config = dict(
    head_dim=64,
    d_mlp=768,
    positions='rope',
    rope_base=500000.0,
    attn_scale=0.125,
)
MLP neurons of a small language model. Each row is named by its layer, matrix (gate and up: input weights; down: output weights) and neuron, and shows model dimensions 176-239. Each number is 200 + 30 x the weight over its row's rms, rounded and kept within 0 to 999. A neuron's up and down rows have the sign that makes its largest values positive.
After each neuron's rows, "fires in" lists the words (lower case) most often at its 100 highest values on Wikipedia text that the model never trained on. A number after a token or word is its count.

L11.gate368,207,249,149,240,193,171,209,218,246,267,252,171,254,176,176,185,213,227,203,225,240,173,190,202,217,215,173,242,225,215,167,227,204,159,202,152,208,209,203,221,198,273,151,253,184,203,163,186,237,191,183,228,180,207,190,176,178,182,129,190,192,202,252,185
L11.up368,213,198,185,159,178,140,166,153,228,279,181,197,220,147,190,206,200,222,205,176,270,205,156,204,162,222,228,193,220,212,194,180,164,182,173,266,229,206,170,220,219,151,167,204,197,190,204,212,253,160,196,253,204,186,169,208,147,190,250,220,197,204,196,219
L11.down368,271,194,211,169,200,139,147,187,187,222,232,213,144,196,187,220,178,219,123,240,173,195,233,226,209,149,221,186,237,178,213,204,177,181,221,184,197,250,205,198,194,169,168,270,224,180,137,235,252,195,184,223,144,154,195,143,206,222,195,128,184,214,216,176
fires in: "on" 61, "at" 11, "in" 11, "near" 6, "around" 5

L4.gate464,254,158,162,174,203,177,221,244,155,159,230,244,164,131,191,172,176,177,119,140,202,137,188,214,216,165,230,246,240,236,221,236,175,189,233,183,270,211,185,207,197,187,251,213,218,187,233,188,179,138,201,211,187,172,202,192,204,244,209,175,193,182,207,245
L4.up464,284,213,227,250,163,172,200,189,245,235,193,217,189,241,204,171,251,191,202,169,185,172,186,249,196,219,230,235,223,188,178,173,158,183,209,202,189,141,169,198,221,258,235,220,204,175,193,236,188,204,210,194,211,197,220,227,175,243,171,242,253,214,196,212
L4.down464,165,207,212,161,201,247,183,207,212,172,224,234,160,183,217,174,167,188,196,212,202,146,189,192,197,224,177,208,158,147,187,231,236,250,207,144,218,220,206,220,175,225,224,149,158,216,216,158,239,189,191,159,260,199,167,263,226,223,170,171,179,145,212,244
fires in: "march" 20, "april" 17, "june" 8, "july" 5, "lawrence" 4

L5.gate627,187,202,238,160,165,152,205,177,140,176,219,148,167,204,183,178,216,188,164,173,209,198,247,198,282,186,156,209,194,195,183,201,215,208,199,223,183,183,284,214,213,191,244,183,152,166,188,209,225,225,163,243,183,216,174,231,192,165,237,163,201,140,193,200
L5.up627,214,271,151,151,188,140,208,175,169,159,221,217,259,234,231,192,147,177,192,206,176,219,177,178,215,199,234,139,225,222,163,246,160,234,218,228,221,204,226,219,178,270,192,202,171,181,216,255,155,221,201,209,189,147,217,233,180,174,157,211,280,251,232,193
L5.down627,209,183,255,209,213,209,212,222,209,241,259,181,156,236,172,280,292,216,149,211,206,155,221,180,172,197,212,170,171,210,216,245,188,199,226,273,188,193,203,203,232,164,216,183,185,194,219,197,215,183,189,158,202,237,181,200,171,176,193,179,227,160,206,248
fires in: "joined" 29, "by" 12, "worked" 7, "played" 6, "with" 6

L5.gate351,197,154,184,237,185,214,175,273,209,161,223,180,177,192,195,200,197,210,197,228,205,186,221,147,198,140,198,189,194,225,171,244,211,132,186,221,189,228,224,223,157,154,158,197,181,207,276,219,211,210,185,180,147,217,186,238,188,155,138,180,194,186,249,195
L5.up351,174,214,140,223,148,191,204,175,230,202,152,217,227,160,214,143,173,210,215,188,176,221,170,196,193,126,180,183,211,222,200,235,189,233,146,208,178,193,200,201,176,175,168,164,257,206,143,189,181,123,215,175,160,142,194,212,211,173,241,154,251,234,176,174
L5.down351,195,116,175,136,252,222,194,177,167,219,193,184,177,177,202,225,166,177,225,227,236,181,203,191,190,257,195,170,196,237,182,205,185,147,216,209,234,183,248,176,214,196,175,186,168,213,207,176,225,160,214,270,285,217,233,209,175,219,172,213,174,221,210,180
fires in: "s" 29, "a" 25

L8.gate292,231,211,239,186,175,237,218,203,230,276,240,208,199,218,144,204,230,229,223,219,247,138,250,257,208,233,235,203,200,215,247,204,220,194,228,175,232,233,215,215,248,171,139,145,204,186,175,212,196,206,167,221,213,177,239,207,231,157,175,221,200,161,180,214
L8.up292,208,161,212,197,220,199,206,177,181,181,185,251,212,212,233,209,173,189,179,224,178,190,188,157,154,145,213,187,171,203,207,181,192,181,190,181,223,222,202,210,195,242,192,226,267,223,203,215,189,231,216,211,211,161,212,230,226,154,205,227,184,204,264,227
L8.down292,242,178,196,197,222,171,179,215,221,207,289,198,255,195,196,229,162,206,229,204,164,205,235,170,166,184,240,208,179,211,180,202,172,177,190,179,147,186,185,292,196,200,197,174,189,215,152,219,158,159,270,205,221,147,195,170,221,229,193,185,155,225,211,230
fires in: "one" 24, "each" 20, "every" 13, "any" 11, "some" 10, "that" 5

L10.gate432,212,236,193,169,213,237,214,176,198,188,198,196,190,250,214,187,196,177,229,182,197,136,236,236,216,218,206,201,241,174,225,176,177,197,267,200,204,216,239,172,222,178,227,122,173,178,150,240,209,233,132,226,144,241,234,205,145,200,200,248,199,216,218,184
L10.up432,153,185,238,198,187,179,142,190,189,161,254,212,237,222,226,193,234,177,185,235,192,237,216,181,210,156,229,185,227,156,184,195,206,169,201,174,239,212,237,226,209,209,149,162,187,218,156,126,215,164,218,211,202,194,228,233,271,221,165,224,232,194,173,256
L10.down432,217,191,246,223,208,209,246,243,177,169,198,210,226,228,252,261,186,159,143,207,198,158,209,197,206,233,190,209,150,152,239,216,199,239,184,260,235,195,227,160,186,208,198,220,156,213,166,191,157,272,237,209,176,210,210,170,213,170,209,209,210,245,229,185
fires in: "by" 57, "president" 4, "length" 4

L10.gate683,222,164,187,207,188,159,192,217,174,282,170,157,173,220,186,158,249,191,226,182,211,210,236,173,176,230,206,184,172,223,177,199,183,186,231,190,219,180,209,188,250,184,188,172,219,218,157,234,242,186,166,219,188,199,189,219,211,178,179,196,194,186,248,119
L10.up683,222,194,183,186,156,189,237,168,156,251,187,186,196,222,163,218,199,188,211,208,209,137,197,197,190,208,252,212,197,234,200,166,170,214,218,205,189,168,215,196,209,193,176,256,242,213,201,219,163,223,169,167,221,217,207,170,182,179,189,175,163,268,222,228
L10.down683,154,182,220,218,174,219,207,226,244,198,233,205,183,173,198,204,183,205,174,220,192,191,218,188,203,214,195,208,183,163,214,177,156,206,156,180,221,192,222,194,156,221,242,172,159,189,230,218,227,268,187,212,158,138,228,188,169,196,200,241,244,151,201,217
fires in: "for" 26, "out" 22, "after" 5, "not" 4

L9.gate28,234,180,241,212,200,203,200,200,258,222,265,250,164,260,216,169,192,250,158,222,171,188,216,202,217,178,177,204,204,238,192,200,157,208,182,304,193,241,213,189,168,208,158,202,184,194,201,219,205,169,213,179,198,209,258,262,170,206,165,190,215,268,270,193
L9.up28,177,241,212,193,215,174,227,149,238,238,187,214,220,202,233,203,207,251,223,224,224,218,257,227,193,229,198,239,227,191,239,216,194,214,164,246,209,216,220,202,229,185,193,197,208,202,180,198,182,222,179,233,189,123,217,177,202,198,155,263,224,224,262,200
L9.down28,195,203,224,213,162,225,178,214,242,251,212,229,199,246,237,226,189,234,206,217,205,221,268,191,191,202,206,225,185,145,197,200,167,200,179,219,254,240,186,175,180,119,173,204,244,237,195,170,165,180,207,220,212,223,213,245,161,249,157,131,187,238,239,197
fires in: "for" 42, "of" 16, "approximately" 5, "about" 5, "at" 5, "by" 4

L7.gate193,174,173,205,162,218,183,215,205,245,199,223,232,217,248,201,198,171,197,218,192,223,211,221,218,191,203,205,160,161,211,164,219,186,179,207,207,205,169,232,202,169,191,162,166,258,210,224,184,221,206,180,200,219,163,177,265,223,235,173,208,188,201,201,183
L7.up193,220,215,206,201,223,173,176,173,176,185,217,180,190,183,143,230,241,220,192,177,231,198,222,192,171,200,214,162,193,172,150,236,163,133,234,264,171,204,264,185,202,260,170,230,255,193,159,235,197,195,228,221,203,171,214,179,199,157,194,210,212,144,225,179
L7.down193,192,166,220,208,223,219,222,169,209,213,210,186,197,190,160,216,234,194,190,191,235,192,244,202,242,172,121,213,225,248,218,183,251,190,157,207,187,217,153,125,205,240,205,223,180,169,226,192,221,235,244,180,171,228,183,224,166,229,226,205,193,238,177,172
fires in: "to" 16, "7" 16, "of" 16, "12" 5, "for" 4, "several" 4

L2.gate24,252,170,207,229,188,185,181,220,199,205,213,234,196,246,173,231,245,262,191,297,232,234,197,226,178,183,206,217,195,217,200,202,154,147,224,207,157,179,229,207,216,206,178,213,161,174,152,173,148,189,147,152,154,208,166,235,202,165,212,199,218,218,165,195
L2.up24,210,202,173,231,186,216,190,201,164,223,192,214,199,172,281,217,222,195,235,205,245,161,220,228,217,289,208,148,163,249,180,207,262,208,171,190,242,234,197,201,202,193,205,158,165,208,252,176,268,205,201,163,224,197,201,191,184,228,185,246,210,219,219,243
L2.down24,208,198,206,197,199,211,183,183,226,216,187,177,215,194,179,221,207,183,182,141,233,167,242,174,188,214,192,172,228,240,162,243,225,221,168,159,171,223,231,163,209,163,212,220,203,220,204,191,238,149,238,179,231,170,223,227,198,237,219,209,199,257,258,228
fires in: "by" 99

L2.gate302,186,212,183,214,168,143,190,173,196,218,203,143,200,205,191,205,246,238,190,193,186,161,213,216,229,216,190,185,219,163,205,178,230,252,206,234,202,217,218,192,182,209,221,132,145,200,208,157,233,215,226,179,165,193,229,191,178,224,160,223,212,217,281,220
L2.up302,230,220,175,217,150,216,172,204,185,202,190,164,217,214,169,191,188,206,175,199,202,197,220,190,146,193,203,123,232,173,162,197,231,176,293,176,158,197,133,182,197,230,171,224,176,183,229,207,248,168,214,224,230,201,226,200,173,206,200,166,151,218,155,209
L2.down302,204,168,189,170,222,186,182,186,273,190,142,270,232,166,235,173,165,228,200,189,214,161,264,198,263,238,176,207,141,232,218,156,177,160,98,217,221,220,221,176,163,193,185,133,226,186,197,197,152,230,224,183,181,170,184,229,179,165,170,231,246,208,243,195
fires in: "for" 79, "plodder" 4

L8.gate22,180,203,202,224,213,221,193,241,183,202,177,216,202,175,191,197,202,172,168,246,234,185,238,216,250,169,235,219,199,224,190,230,246,183,241,232,200,194,225,215,146,184,197,218,187,211,198,193,172,148,190,254,169,151,167,188,219,212,173,276,252,192,204,196
L8.up22,224,199,166,181,247,193,212,206,234,170,190,207,203,210,213,209,188,249,203,221,202,233,240,205,246,214,225,228,232,196,167,187,210,250,181,207,181,214,177,209,204,223,209,225,173,213,250,185,181,219,140,228,185,219,223,203,196,187,181,207,232,182,196,219
L8.down22,246,244,208,164,252,200,196,199,212,217,219,163,217,274,181,287,183,216,246,236,239,156,212,215,237,226,223,212,234,231,185,192,235,170,213,214,173,215,256,184,208,172,184,208,195,193,184,207,208,223,184,221,153,162,192,192,167,182,208,218,224,160,234,161
fires in: "of" 43, "by" 26, "to" 5, "from" 5, "between" 4, "on" 4

L8.gate464,212,194,214,197,205,214,209,201,238,160,193,238,188,147,204,183,275,239,143,177,261,188,239,204,218,156,137,192,196,230,195,177,128,220,211,182,191,231,185,252,174,207,156,182,182,204,201,211,237,211,216,150,186,159,202,203,193,216,187,216,166,201,258,186
L8.up464,161,162,211,198,157,242,159,193,143,212,179,198,281,202,246,213,190,228,158,218,161,195,242,159,182,174,159,165,195,238,199,180,230,183,239,145,212,190,189,186,225,205,242,190,220,159,244,129,197,138,219,209,139,201,183,213,264,207,205,187,171,231,209,199
L8.down464,183,184,205,171,255,213,165,229,251,205,203,151,167,191,171,253,198,229,194,142,205,187,219,184,183,188,175,195,190,177,166,169,251,226,219,196,211,250,208,220,217,205,200,189,214,191,224,196,213,234,230,206,164,176,220,196,190,183,212,219,211,218,181,203
fires in: "of" 46, "all" 23, "among" 20, "other" 5

L2.gate506,181,215,246,245,206,169,128,238,213,250,212,182,227,176,146,226,242,226,184,169,186,217,173,207,130,148,242,206,257,238,208,181,242,197,220,176,219,192,195,182,170,169,231,173,204,200,143,195,172,164,216,167,169,97,138,218,206,166,183,216,221,216,232,224
L2.up506,197,233,209,217,217,256,166,229,207,238,230,168,200,206,225,203,200,226,212,253,222,228,161,226,184,152,158,197,216,236,200,248,291,206,237,210,254,192,176,158,210,192,236,175,217,278,126,182,244,179,206,202,209,209,171,186,232,170,171,205,185,160,207,228
L2.down506,184,166,182,200,189,179,226,154,246,194,175,220,152,213,207,190,153,253,219,202,214,165,222,193,262,209,177,140,145,206,218,225,205,168,204,179,212,211,213,186,195,223,192,207,178,238,243,219,188,168,178,221,247,246,155,210,198,182,194,190,170,192,179,157
fires in: "for" 36, "them" 21, "air" 4

L9.gate633,197,147,193,207,191,181,186,230,201,251,183,223,209,197,227,139,169,150,192,196,182,162,172,218,238,179,229,208,218,185,193,233,220,225,158,135,208,186,167,199,160,205,167,184,181,173,219,201,187,192,169,216,219,156,211,267,254,185,231,172,217,168,214,204
L9.up633,166,211,194,161,206,199,202,245,235,218,246,218,174,253,192,217,190,192,275,196,194,167,207,248,146,250,233,245,199,206,193,207,215,196,187,194,195,173,179,218,221,119,183,231,212,182,210,170,188,165,199,262,209,229,207,195,194,171,191,210,197,185,161,147
L9.down633,171,150,229,220,225,212,210,199,201,231,273,248,158,201,244,166,146,231,170,230,182,177,166,196,201,224,217,261,197,196,249,215,210,165,199,220,256,163,192,169,192,145,188,199,200,172,194,230,183,199,185,183,184,160,162,245,229,261,174,198,166,203,189,244
fires in: "august" 12, "march" 11, "april" 10, "september" 10, "july" 10

L10.gate425,225,214,169,191,282,211,196,212,241,234,171,210,246,234,219,241,206,236,218,180,260,196,212,192,147,209,192,224,237,236,141,180,222,189,218,200,174,211,208,267,200,160,139,157,224,164,230,176,203,191,116,200,187,135,179,196,210,243,202,219,181,237,170,202
L10.up425,187,204,254,200,190,192,248,180,204,175,167,194,212,232,172,208,238,189,187,258,150,188,204,222,206,224,226,242,161,191,195,211,234,185,97,175,171,202,261,181,211,239,238,182,205,198,217,198,221,164,222,193,191,233,232,220,244,133,188,217,227,163,183,197
L10.down425,218,202,144,198,217,198,165,200,243,199,221,175,221,204,215,283,218,211,237,146,235,188,232,185,207,178,197,200,245,270,158,206,210,218,214,185,166,195,213,230,188,134,170,204,247,177,184,202,200,179,191,193,196,178,166,187,186,246,177,166,155,244,160,216
fires in: "for" 27, "in" 13, "by" 11, "between" 10, "to" 8, "among" 7

L8.gate500,198,170,189,183,213,235,185,185,227,249,167,213,175,228,164,189,232,207,232,183,230,255,217,165,199,213,206,171,195,208,231,216,162,232,186,215,163,220,236,182,191,158,192,185,183,164,195,268,169,274,165,159,166,189,177,246,171,188,216,185,176,284,164,184
L8.up500,166,243,165,197,226,200,186,207,254,210,198,196,145,201,167,189,162,206,205,156,248,210,191,194,198,161,200,243,257,220,200,201,245,185,218,204,222,187,202,203,232,188,212,211,197,173,160,230,170,157,151,239,195,151,176,165,222,235,200,236,194,141,228,191
L8.down500,176,222,223,219,198,211,180,186,231,208,224,181,135,226,147,239,243,216,174,246,206,236,199,209,187,215,171,239,201,265,217,244,186,220,203,164,132,241,170,197,224,143,245,177,174,205,223,235,202,213,153,200,156,203,183,227,161,220,168,197,167,167,163,221
fires in: "that" 48, "but" 16, "although" 14, "though" 8, "while" 7, "because" 6

L9.gate701,217,187,166,187,132,226,186,230,280,239,252,165,219,221,215,171,210,218,227,206,229,204,248,223,192,157,173,208,172,209,231,219,188,182,141,243,236,185,192,207,223,184,179,203,190,188,236,186,161,174,178,176,192,228,260,232,207,194,176,207,226,191,258,232
L9.up701,230,204,199,182,214,205,191,219,198,208,145,222,206,204,246,185,174,215,189,186,249,202,206,227,219,202,209,174,223,179,204,201,154,208,124,225,234,196,192,191,196,183,195,195,139,236,148,164,247,194,215,237,176,200,172,263,175,207,183,199,240,195,243,220
L9.down701,255,216,186,175,181,160,205,241,235,210,199,161,146,237,202,208,245,220,211,176,214,181,169,189,197,213,187,177,179,181,241,202,171,155,167,189,235,133,147,221,190,240,176,220,189,200,186,180,213,229,234,231,220,203,260,163,147,230,238,190,211,227,231,213
fires in: "over" 20, "about" 16, "around" 8, "approximately" 6, "than" 6

L10.gate286,189,193,194,206,206,201,161,249,217,231,208,228,198,200,217,172,199,229,171,208,212,184,188,212,201,152,197,189,219,231,188,190,238,206,194,195,193,202,213,208,197,198,241,161,207,185,171,148,191,211,184,247,170,235,162,125,236,162,201,167,207,216,209,203
L10.up286,204,202,146,230,221,192,134,192,198,273,228,204,146,207,212,259,151,202,176,230,150,205,221,179,173,167,192,164,215,192,186,168,208,157,221,202,171,185,237,213,197,209,261,174,207,174,232,173,211,208,213,231,200,211,209,160,218,225,194,206,242,212,226,212
L10.down286,234,168,178,241,229,246,205,225,170,165,260,179,205,167,165,354,163,148,250,211,210,251,230,227,205,204,240,193,176,141,196,230,182,196,222,202,176,164,190,254,192,199,249,203,235,218,168,186,153,180,193,218,169,184,215,222,228,164,140,186,199,173,222,188
fires in: "one" 21, "this" 17, "each" 11, "1" 5, "2" 4

L8.gate180,184,226,199,204,180,211,129,177,185,215,220,282,197,156,203,179,151,260,193,190,167,202,234,209,227,149,222,210,183,178,155,202,199,229,188,214,219,172,224,229,168,214,214,225,193,186,173,185,237,242,186,208,181,135,237,134,161,199,206,169,227,219,205,166
L8.up180,178,241,248,200,235,242,187,209,211,179,167,178,194,254,161,205,173,232,193,218,214,212,242,228,244,163,239,176,241,190,112,156,214,222,221,196,167,204,216,197,229,157,188,162,192,169,212,216,183,156,200,204,206,245,222,207,181,178,160,162,212,203,255,154
L8.down180,211,227,206,198,190,168,196,232,175,205,204,175,178,221,189,191,247,218,147,153,228,154,301,188,205,207,175,181,207,178,157,233,263,168,191,208,189,243,203,205,245,202,196,180,234,223,158,160,194,237,241,245,192,192,235,184,150,229,231,236,236,198,210,219
fires in: "with" 45, "of" 13

L11.gate519,215,224,199,238,181,168,177,140,197,182,210,228,204,261,213,148,189,162,217,176,249,190,156,193,214,215,201,284,283,194,167,200,210,160,200,207,139,252,207,166,215,201,235,223,172,226,180,203,217,197,194,165,144,182,140,241,228,180,226,211,211,184,207,240
L11.up519,211,267,224,221,203,144,239,197,238,187,180,172,209,155,144,202,169,188,153,231,211,183,187,209,202,172,231,207,196,234,195,148,181,205,215,164,218,151,167,167,243,154,180,208,249,195,158,183,124,213,207,224,217,182,206,202,172,156,182,206,214,190,208,162
L11.down519,217,218,237,209,224,182,255,194,166,220,222,191,154,211,230,181,197,270,208,202,203,175,188,174,165,222,266,192,215,187,224,223,199,214,168,223,193,187,217,266,247,181,248,180,224,213,157,220,209,193,187,200,234,227,219,191,216,240,187,204,186,215,142,193
fires in: "at" 45, "athanas" 6, "erasmus" 4, "villegas" 4

L7.gate234,231,189,162,209,151,192,228,234,241,223,192,229,248,228,178,180,219,184,216,181,246,175,217,187,214,181,177,231,220,220,223,244,206,228,196,182,208,218,204,250,173,209,151,172,179,169,223,158,210,244,178,187,235,121,219,198,237,257,154,232,204,227,227,236
L7.up234,159,206,171,193,242,219,169,233,204,172,161,257,215,218,200,192,210,269,203,245,216,206,238,238,195,246,170,266,180,256,208,179,224,181,235,217,186,168,204,213,169,191,204,230,170,174,188,200,214,183,140,264,198,141,156,193,198,199,220,222,218,219,181,214
L7.down234,250,179,188,219,201,206,209,280,161,181,221,255,187,181,253,209,166,230,191,231,203,269,171,178,173,191,221,175,180,232,177,225,242,199,173,193,195,147,196,237,194,159,145,226,144,223,214,158,168,150,210,232,262,222,219,205,189,199,154,167,214,264,176,234
fires in: "each" 18, "every" 12, "per" 8, "which" 8, "by" 4

L2.gate214,248,189,146,222,195,221,182,230,213,283,198,188,196,146,213,214,170,207,239,199,182,232,219,231,243,241,225,214,216,227,189,215,227,161,199,188,212,147,144,207,149,208,274,207,178,149,157,202,220,264,191,223,205,133,181,223,206,206,196,222,178,269,195,207
L2.up214,184,250,229,259,203,187,262,195,181,254,186,218,159,231,170,182,154,210,210,237,215,195,144,149,209,195,164,218,153,250,182,197,188,186,213,209,219,228,196,225,195,179,173,241,199,205,159,238,182,167,175,162,183,185,192,218,222,231,168,181,181,205,171,231
L2.down214,228,198,189,250,255,188,224,169,262,203,230,170,188,220,167,174,212,183,199,205,165,221,238,216,200,238,165,209,201,279,190,241,142,208,165,211,161,169,234,175,213,186,235,197,201,219,174,186,144,214,142,205,190,161,197,215,186,227,221,180,240,167,234,206
fires in: "by" 60, "while" 37

L9.gate18,182,143,223,225,225,194,126,219,216,192,152,199,178,190,190,227,239,224,212,172,212,225,243,187,175,247,182,182,211,230,133,224,195,198,218,273,168,229,232,173,170,149,228,212,182,175,162,224,241,176,224,174,230,168,189,224,232,208,169,207,151,238,157,196
L9.up18,207,237,260,231,305,211,185,244,197,219,246,182,154,219,191,209,241,232,216,239,203,207,227,205,199,201,207,170,227,218,124,206,207,187,198,204,214,234,230,185,170,216,185,229,191,175,185,207,226,163,183,188,181,177,205,228,227,217,226,230,218,152,190,168
L9.down18,220,224,188,166,212,189,174,173,207,184,182,237,198,185,200,434,200,228,40,208,196,160,175,235,222,200,202,221,189,187,169,171,179,201,234,171,185,175,174,203,226,182,176,196,212,185,220,164,185,209,217,191,194,215,185,191,180,207,163,204,179,242,196,205
fires in: "with" 36, "of" 16, "from" 7, "on" 4, "across" 4, "against" 4

L11.gate741,192,203,220,192,254,218,166,227,237,243,189,158,204,155,208,205,233,217,228,174,187,239,203,193,195,215,221,184,263,184,138,208,180,189,173,200,214,217,175,153,176,186,90,149,224,195,214,174,190,172,174,205,153,200,203,219,183,226,194,240,210,188,188,203
L11.up741,219,246,194,199,246,156,228,212,177,180,215,238,154,204,170,208,172,195,269,213,208,153,241,199,233,221,124,193,261,169,236,210,196,244,200,225,194,216,212,155,207,237,201,172,225,199,181,212,198,203,217,202,218,224,235,158,250,237,227,216,228,185,134,211
L11.down741,190,217,188,189,251,194,239,198,249,148,257,148,178,209,202,332,228,193,195,198,196,163,174,175,224,209,167,203,203,222,149,242,243,233,200,218,249,169,220,175,155,139,188,123,212,144,162,181,213,177,194,259,169,236,205,255,178,205,171,198,232,203,237,221
fires in: "between" 26, "with" 26, "by" 13, "of" 4, "featuring" 4, "kor" 4

L5.gate618,166,187,235,221,233,199,180,194,231,243,232,231,177,209,208,186,229,201,252,188,258,215,218,183,191,189,146,207,268,227,147,229,234,209,204,263,198,225,233,146,223,195,266,196,179,187,126,205,198,190,186,241,175,182,187,229,167,184,173,201,223,226,208,219
L5.up618,224,184,230,176,182,183,207,205,195,224,221,129,175,189,233,175,204,191,259,184,192,180,237,139,197,224,244,184,192,151,233,169,215,191,178,117,177,215,195,205,234,233,166,187,185,209,161,240,163,207,196,167,219,199,215,163,180,171,246,199,185,142,222,242
L5.down618,256,232,184,226,208,173,226,112,240,258,192,169,257,253,188,193,188,187,216,196,188,238,209,170,214,176,213,199,235,253,212,158,190,151,179,193,167,164,255,154,151,244,163,181,219,248,187,165,137,240,181,189,229,197,215,223,168,218,173,160,233,166,225,186
fires in: "until" 25, "while" 19, "before" 10, "since" 9, "summer" 7, "night" 4

L11.gate21,232,195,186,142,206,203,211,174,199,210,187,241,258,189,228,189,215,208,226,189,162,231,241,242,226,183,169,227,211,151,232,211,187,180,197,193,248,206,225,182,188,212,243,257,151,222,224,198,236,206,198,184,209,247,208,178,232,213,194,201,204,165,260,194
L11.up21,193,205,191,218,226,200,192,190,174,227,189,229,141,193,154,224,219,182,220,217,176,218,239,184,149,290,197,156,174,227,185,167,168,189,180,242,249,240,203,213,186,239,204,161,160,149,186,255,226,249,217,218,240,162,236,188,215,236,142,189,184,180,206,211
L11.down21,172,191,156,231,241,246,176,179,170,279,217,263,184,179,193,252,209,229,188,206,208,176,206,242,210,199,206,158,195,221,180,162,213,207,128,238,190,189,212,181,191,244,172,208,201,194,185,207,203,185,248,220,166,217,249,203,190,210,178,185,192,159,163,115
fires in: "all" 17, "some" 9, "only" 8, "many" 7, "least" 5, "various" 5

L8.gate573,206,216,201,224,141,127,249,247,262,180,212,261,209,196,214,177,206,199,225,172,217,218,255,191,237,199,228,183,189,232,223,154,185,141,189,206,215,201,253,212,166,223,193,149,210,174,178,213,264,196,160,208,182,144,223,189,192,146,178,245,188,245,235,191
L8.up573,199,184,200,182,175,198,150,120,211,230,272,246,191,261,183,192,215,245,186,200,147,210,182,209,146,180,195,211,245,215,196,220,172,182,187,259,234,208,217,193,248,209,176,141,183,217,220,217,222,187,200,191,200,190,188,200,202,177,221,235,239,159,131,199
L8.down573,204,174,194,209,129,223,169,188,209,175,213,272,261,172,258,150,167,198,218,201,199,235,238,263,226,178,221,186,234,183,240,213,203,205,198,203,165,220,208,198,196,189,229,184,255,212,221,128,215,200,164,207,199,199,218,193,196,164,199,188,234,210,221,178
fires in: "by" 44, "at" 17, "in" 4, "savale" 4

L5.gate50,197,150,165,213,165,188,228,226,205,191,188,156,186,163,173,212,237,223,212,166,279,237,188,227,214,126,241,195,218,228,266,196,151,197,214,232,186,283,212,196,164,189,222,217,194,194,254,200,199,257,215,224,199,191,214,212,241,221,185,171,204,244,226,242
L5.up50,230,221,190,214,181,171,148,205,199,175,226,231,173,164,229,192,233,217,232,211,194,190,214,222,161,192,181,205,183,270,178,180,165,231,207,140,198,158,226,184,137,178,197,257,217,250,167,199,168,224,167,224,179,197,183,182,189,164,210,204,209,194,195,184
L5.down50,178,212,191,187,231,203,238,139,197,200,128,182,241,233,228,272,170,224,191,203,196,182,202,242,219,160,221,218,149,186,210,170,141,217,205,241,207,228,228,183,229,177,187,197,146,148,237,186,195,180,205,209,254,158,224,168,188,187,216,239,183,189,138,132
fires in: "s" 77, "his" 5

L10.gate516,185,219,197,185,263,179,142,249,191,152,245,172,222,266,180,205,205,213,199,208,229,143,244,189,166,185,197,189,201,182,169,195,188,218,241,205,156,158,216,251,207,210,187,195,206,216,188,168,164,232,164,220,183,163,206,191,190,202,197,236,158,242,176,196
L10.up516,285,238,215,186,176,172,178,185,213,244,236,196,161,188,234,221,209,211,163,236,185,222,234,215,222,174,198,195,193,162,220,225,248,205,205,220,190,227,225,161,153,208,227,199,180,176,189,253,172,148,201,215,204,253,259,157,191,209,217,209,222,185,188,191
L10.down516,202,206,181,171,191,205,201,160,199,202,230,216,190,204,190,334,220,248,111,201,208,186,221,223,239,183,176,204,204,175,195,194,236,168,180,199,233,194,169,198,210,195,179,165,216,207,197,231,218,176,206,141,203,198,216,146,222,245,196,199,196,210,220,217
fires in: "for" 55, "with" 28, "of" 6, "and" 5

L10.gate374,188,175,245,162,180,152,215,127,279,233,144,202,215,179,231,165,211,190,191,203,229,206,168,192,189,305,202,193,173,172,151,238,225,198,250,224,180,205,230,177,152,127,230,203,183,176,232,213,269,202,191,193,181,154,211,168,196,187,171,175,192,162,206,258
L10.up374,196,224,240,195,175,194,211,156,229,204,212,249,204,179,146,188,197,180,227,183,240,276,188,207,218,207,201,224,132,230,184,197,203,167,212,186,242,237,224,121,186,198,226,211,220,194,197,203,233,130,229,205,190,213,225,191,172,215,255,209,143,191,182,182
L10.down374,182,200,186,184,214,225,187,278,209,235,174,197,176,178,200,185,185,247,227,194,208,161,213,195,169,191,213,160,247,197,241,199,148,175,162,179,215,187,223,250,182,195,190,221,237,176,131,170,185,231,204,162,195,166,161,150,169,228,225,253,163,213,260,241
fires in: "at" 47, "manibhadra" 5, "the" 5

L11.gate326,218,185,193,234,213,244,194,196,166,186,147,249,157,216,211,199,210,194,158,217,238,191,239,218,220,188,230,214,172,195,153,230,173,191,187,183,160,183,191,185,201,186,193,223,166,197,167,225,175,197,176,178,155,191,194,124,181,191,151,245,168,201,269,228
L11.up326,195,225,217,194,247,200,180,230,212,150,166,256,162,187,172,211,180,188,217,215,248,213,177,251,149,242,190,266,171,214,166,207,168,180,238,156,213,195,220,254,163,182,197,251,185,170,209,234,227,184,171,191,208,167,190,166,178,181,166,219,232,143,184,198
L11.down326,220,194,183,218,224,222,211,244,179,213,214,226,165,173,191,208,220,214,199,194,196,162,177,198,247,220,230,175,242,235,210,208,225,233,201,200,167,178,193,208,188,187,213,230,184,186,131,243,193,236,186,166,143,203,175,212,175,189,263,188,238,213,141,206
fires in: "the" 20, "to" 8, "appointed" 8, "temporary" 7, "a" 6, "elected" 6